From a checkpoint of a small transformer trained on Wikipedia.
Size: 13 layers, width 768, 6 heads of 128, MLP 2688 tanh GELU.
Architecture: LayerNorm before each block, learned positions, no biases in attention or MLP.
Training: a variant of Muon for these matrices, 727M tokens, 11089 steps.
MLP neurons of a small language model. Each row is named by its layer, matrix (up: input weights) and neuron, and shows model dimensions 320-415. Each number is 500 + 25 x the weight over its row's rms, rounded and kept within 0 to 999. Numbers have three digits each.
After each neuron's rows, "fires on" lists the tokens most often at its 100 highest values on Wikipedia text that the model never trained on.

L2.up472:467495455561472474507498498551520460444507526507500497453485469485517480506496487486475481506477497534526531476487480507487502517505504476507506492503483507473472502482481486466480513537499517534496496514477484494513495453500523509490511481510458507508536481497521509526484504535505529484
fires on: "o", "ly", "ro"

L2.up1921:482467496484486543501513471546500498497456509511478478520526525498533523488478476471521495480555478497518505488494523481514506496520521484522494505531503469525498502466487524507538504520494490492526504500495516536479492503479533531581513517475495556550552495506503470559494522481516519475
fires on: "ed", "ue", "ated"

L2.up1656:522460487445479524538461518505525475489512529499517510455483510494510502531530533481484472457498543510474462547478499551483485538454466469478469485493518571468523527496534506481501520517518488460477487482473521485516463530487444476536485486474490483487574509496449500483471443543562528499
fires on: " River", "eg", "arg", "ased"

L2.up2300:513445478498512490514476478526520498492493474448521480458481507514455488470522521494475505516508489508502443489480486530478492513542525520484473498464519529504512518546500496504469454476505532524541508507468528497525464487439541529471492520497535565506513495507473501491504529528472554491
fires on: " Man", "ater", "ide", "ides"

L2.up1221:437510506474500480496485491504521486478493530503449515477517504552478503494477478489512517532530537530504561516504516496525541436494487496519537502488497517490475502488519503479501481520485501474509492523458502500501477502508476509501564479455483485545511507493467505520515553485502519532
fires on: ":", "\n", ": ", " include", "-", " included"

L2.up754:475522516512499488503482497517450494526521509543514472493497490511457503509552522472439524489466494512516485526470464518516515522492481481477491478487479500507517438532484526463522474510478535522512465527490506514462489500512482506495514524485530537516507500475511490518502505540480498513
fires on: "ear", "ay", " post", "od", "ive", "air"

L2.up2634:534486478485496498479538504472557522468496482536496475477485491480487525519474481497502515457512528458484514488512514513514477455489490487495481447489473496498504463532467513496479455491520518455482492470461505512501523542476459476498536560484511517514530555496487494529513501499487477499
fires on: " at", " at the", " At", "pt", "ed at", " near"

L2.up1249:508444504491495550501457511510494497523505506468471511514521518502480520488468533479508487481534491467486479517432449521514478468535441509466486498491531527492478542449501511488492446508464507492540493519477512477523488488486468449478474498520513498504555472489501563481537504522494444496
fires on: "ent", "ay", "ang", "an", "est", "ar"

L2.up1733:486510476527535514504473527494496507513490502494495509520520493525474480500468534487529498493540491502493524474494497534473510520511517490495496525470520485465500487510534495531504485515511541493518474525492477486538527532497501513503459496529518435484515510506482483495435470483471473465
fires on: "\n", " career"

L2.up1303:483482445501498479548476528502471481516480474464489473509536515513514504495497496539532510470511477509531498512474511549498451546501458483485493488503523537522533456508484485499550522525501475463520544545495522489516494474463518488519573521499477485471481519491484471476536479456526474506
fires on: " he", "re", " we", "as", " it", "he"

L2.up998:472517488511492480506480497459476475514464524455512504496530527496489488503509489532509487463484483481473506510480423505488510515524499498519469550492488451532526463491475508482498524551502469458478545494485468481514519509479508515493536505517520511504460493512469482515488438525502481540
fires on: "i", "u", "ic", "oc", "erv"

L2.up569:514504511473487509502474505468498472531478509511526489537494533469490517480492495494498528428505483461481545484480462541508473464520516495535492491521537548574529501470511457450537548480505520513464508517487488487518532494484472559523509463486490506522490529489503497519458480487502479493
fires on: "am", "av", "u", "c", "oc"

L2.up2389:512471499543476501524487524500484469542543473490476507482495511518510500490500523471494535513512515429503453526527490501504540499520483516517495517518500475483505511469536479480477482524476482503507522525476455483468487482510496490498473522486543493500498509522534515474492523486470458528
fires on: "al", "c", "ent", "ay", "ate", "be"

L2.up727:491486533502508518563501493459513524503532485510516511497465511482516489510526479482460501494493536518509461541530514513483465520496532499439498553515523518520512480513509522493501524461511473520518513488504532487522543480505531507533502509516461461510487498502481435488483484492522484506
fires on: "il", ",", " - ", "in", "),"

L2.up1452:509497520495489465545507479473538504496514495509541527499510505500494488460471502532442506547483515445499507530530446455510522526457531477435491470501495483521551482516472489501548563511451537492504483467504478523486523504511524504513518482498513521502540535534513473526485472491440497485
fires on: "ap", "if", " Chap"

L2.up1503:520520490480453466525486486512482506491468518525489500466502469467481513540521511515514510505494509472508502535529491486553502551512513476449482466498536476473487502512512473480517519496481497484474515512497515507464450523477547490490482512560470492492481484506533512555496484511488489495
fires on: "ion", "al", "or", "el"

L2.up2254:507473495533489463511493501531509540492466474449498466476498479490474538476454468511527521507510456514543503453510498495522521520488502479473520548457478506469531525529513520553486509494489535536497494505482536501499491493475486487509503541498494482508452511538493456491494487492510497518
fires on: "\n", "0", "1", "Ar", " at"

L2.up4:561519487547522527504476521552541564474504510499500459508535475492498520492475461504548507535526511522457460505476523493493565497482469546470466498529516508515475533462513467445468488542474556462508549505495516532525500468494461526459476508541488487511502522512451500559470489504542511527
fires on: "th", "st", " second", "her", " the first", "hest"

L2.up1496:475509526498510502478457499524495484500499512472502532464470481505493496476486516494498455459495525509516519497536524494472515491487478515498550485494492551511508497498551495490479511510515505496550499513484452474478485525482517539499455512480508524470504476506492480501444476528517509494
fires on: " |", " votes", " of", "% |"

L2.up1695:498508462461516473491568512479519478522490515496482501501496542510472513495474488540493548510463492495538467521473540469492493514453515475489509432514470470529514499516495480501494518512506500535500494508510490527522511456499508515431533515552501495527522493523519506514487495518483512499
fires on: "ing", "ap", "ating", "aving"

L2.up1367:515504490536497519491497542499530480517530537499512495483465499506479481530504495516474473501498501492541499474504513521471509506544432510457527549477495470498490516537519504543498487492516457536528511501512549490507472516523517487551551507498518490463477492500486495495465499548491552504
fires on: " he", " the", " two", " to", " she", "'s"

L2.up1228:533528510514487550501493491503510490511454527526463497459523478477521506493511469509503525524483489515486519540552509472502508487507482478506485461524518501462483465494516463468552484475496507480470483498475543509513494523526498523504489529480536440474504465506535510492488542506513502494
fires on: " =", "\n\n", "ade", "ass", "ust"

L2.up579:500494493514467494511518520490495495538455487528491530492533504495529496497512499534490481503462495439480486472472444494462516502499466490489497509488545526430491504463557508504490504512503504427494505493460476448537481474482487526490522533488512534478527500483526471515522458511514506509
fires on: "49", "59", " ent", "enc"

L2.up1432:466454512514531480513532464510502503503471523458505488506430493523519517501521474489515471474526486508514515500451566539532461513486494475440473468502500487495492490489490513484468526524523463493549542530504505522531555487507494503511527493495486486462553519523482499494505549527524498540
fires on: "ect", " most", " last", "of", "gn"

L2.up840:483504493539480496438512519447474479482457535457489492507529492550537494498521476449487577528487483544506496481516551482500496466541544449519479501493483455497491467515496522461531471450528488494521498518516459486499476492497519506502517470505484471458480534493502538522530529506499483436
fires on: "et", "100", "eat", "otes |", "95"

L2.up1778:474498507545516506495509547502538544513503470516512488481510474498490495471429508485490511455530515494487559468503495529496485505528498526496548520501523524482499491534521503517528524513478481460511512431474470480498468527504555501478482517535496518499458496499492505486503469535483492457
fires on: "ey", " it", " It", " that it", "ı", " they"

L2.up262:503521526469501484517549500527515474496524520485497498516472487485493476551506520467507540504534488520531448498489515490500573467503489492476517503529482507540483516526520469524467475492531501481481518482524487506477439443467471483473471546500488520481509515534507488489512449491522521492
fires on: "ing", "og", "ie", "od", " in", " for"

L2.up1075:476511465499520520475527522439533482519561475462509546500542511468546480533505469486462522484479530523494487472473431497517494520505529492471518507513490532518480480514479469483503521488461503480474484491440464466446504491495522499528558473480453502484472496491493487498489471434504562507
fires on: " | ", " and", " stay", " remained"

L2.up1515:474495506513503483507507441491515453509576490488489547500513464488513504499570510554485527456491481528488499514471498448523514548500523499491497531502518494466518516544455559478460451485532529534497523487525529524545492493503497539532443477414483502515488484465467472513532522513500465535
fires on: "k", "ik", "d", "tt", " | P", " pick"

L2.up1682:572475468498456505512510481486494488492523512470507503466472470471513526464513470511533479495489482497483526509501461475507495525467486479535527501504538502448515487503496535481485518502519456512545502487538500528483496503530509538503514516506477513499526509481464462486446499521514541518
fires on: "f", "d", "8", " Dec", "k", "ust"

L2.up949:489536488451483503500499507490453456507495499490530502529527529568509551473508466527491509522568513481513499540489523474480478511517537505495508484485483536463544497473495472488482538469479485502554475530453506493535502502501448514539474502504452490453479521455485500483473489464506535445
fires on: "re", "ub", " [", "ost", "ob", "as"

L2.up2135:476519511501512560472498539552508512535475508502499505465478496501520465460512479497501489554511507496531511516489488479475473543453512479459466457460469488510513447491502482567498483473511511489507491515489539485478510497550527491534496513526510514493515448461524547499473541440495517464
fires on: "ark", "elt", " Conn", "arl"

L2.up127:510561476514482532492528519531495507481519509530494507478438477460521508445472505533443492513490529438480462508524519489502540456528532461479481476472533466449485476524482489558496538504514513502522492507516543474543486549529533490473485525521527497499515504489472509538503483519529474460
fires on: "ation", "ion", "or", "oon"

L2.up1681:464495502516480534555484499531527475477456500534503449474508483509500521506486541492497504509534504488485539490487506473539508456477510518512451465500509492495444480472519523482492478472484493452476488492491536508493442461520499512517525524475482531522533439509490519502507496536514522550
fires on: "\n", "\n\n", "ed", " is", "ated", " and is"

L2.up789:528511460465496490519525471499522520412532517525492459529496483452475486477493462483530545492513478496476506506524509484498445516466472521476517532464503491462547509489495513479496509498501506469502470458474520479538483492480494525494488478507512490520520480511441507502503471498523549481
fires on: "ich", "ile", " Al", "useum", "ia", "ati"

L2.up2336:514506469500479471515535517488480454490519538521528502514470509522492462499503480514468462485498529527484501477519505487505532518484484452501478489511501548513547489500484504513489514503527545475494519474556487497540483494497502499468510483508517492473486519497486514492511519502525533523
fires on: "and", "ood", "se", "end", "anded", "anc"

L2.up1236:489494451513489497500501499512474443545495455521458481498499513529491521462485497520533480495543503497511529506536474545465485482506491520508497550489518519512519531485519515482495460470479501523482534453459502528493522536444525510479469503530488504515454504497487458526503462487528509474
fires on: "\"", "”", " and", "\".", "se"

L2.up365:477510480491540516495485529513496486497495508507512528507538560460538499492464561484560485504510467473506529527459470527503542474485482516482509534520480487495473515476475490526444498571510476520511495509498544533464525507515466470476500556506495505527508509499463507487530435522471515508
fires on: "em", " leg", "S ", " Leg", " CO", " | Score"

L2.up1085:511495540530498487526493495445474506459530506518464518511504537477433479472517472503477508502498514453472470489499511503566477507466453474499477512497478495490508459499487534475519474461527494455491536470453488528517506490526526557508493493493506473514492498470475525490478460534521506502
fires on: ",", "),", " - ", "—", " —", ") ("

L2.up1156:443519480485525498506512507453486494479535526496551445510474485533458489496493510495511532490472504481513485476472495527523458494562519469524514518519514463481522510466529560453466485483543461489499522494500515531515501485503511480479506490509513510476502500485512524509481430469455451488
fires on: "–", "2", "all", "\n\n", "th"

L2.up721:535488488509527509516491493517512486472489474515451457485534502506547496496515532522506532448481499490471511548466480485493511488470532517478462526456464464503463478506533520465510526499507532529483475513548492513460510508530530521494486521497492443482466469513504513501515496528456522545
fires on: "ick", " very", "af", " special", " compet"

L2.up521:513497448534508517474458511571472504474495511464494533537539504494498544493546488519510496525500497478463537492503529531489502468532461550528490503505502523489522457449485500514510469493489478527564508539483500489487463493496484447531555465514501488530533482483518491481522522453505520515
fires on: ":", ": ", " scores", " from"

L2.up2075:489501465490490480514525528503461513493518478525493530461520526443535516474520503539527504522499493468493514477490509481500504495525536530470490519457512539517538475502519538536458522508517500499528470504517521459501528497503472486548534550501520460458520492513484472483550503484497483495
fires on: " in", "in", " in the", " (in"

L2.up1187:479462480519487524515485523524483464479496551473515525504516496506499540459476507517499506516485488528522543519447528487496457489513475529472533494511491519522497478484505494467467500501552540498499441504524539465503543494490519495436502548475545520505489488537533508539490485505491462493
fires on: "2", "ul", "el"

L2.up1813:445499480530483495513478517521472519524446496461486508452513519502475535492489509503451508515471484495440484510496487534517563488461476483484503502511489528479492526500554472510490514468519491491484478512455527523473459445519448505489511468544534529504506510500479503501494463484515510545
fires on: "p", " m", "m", " second", "st", "nd"

L2.up2150:505509467507507479497499467469508518476547539526500474506507501487504504505492529498540479492504518493498502459523494477529487516497475514488484484482503515518536502461516490543499467488522517532489472519531494499551483474500515519532457510513520494477461489495494493524527527545493490489
fires on: "ark", "and", "ated"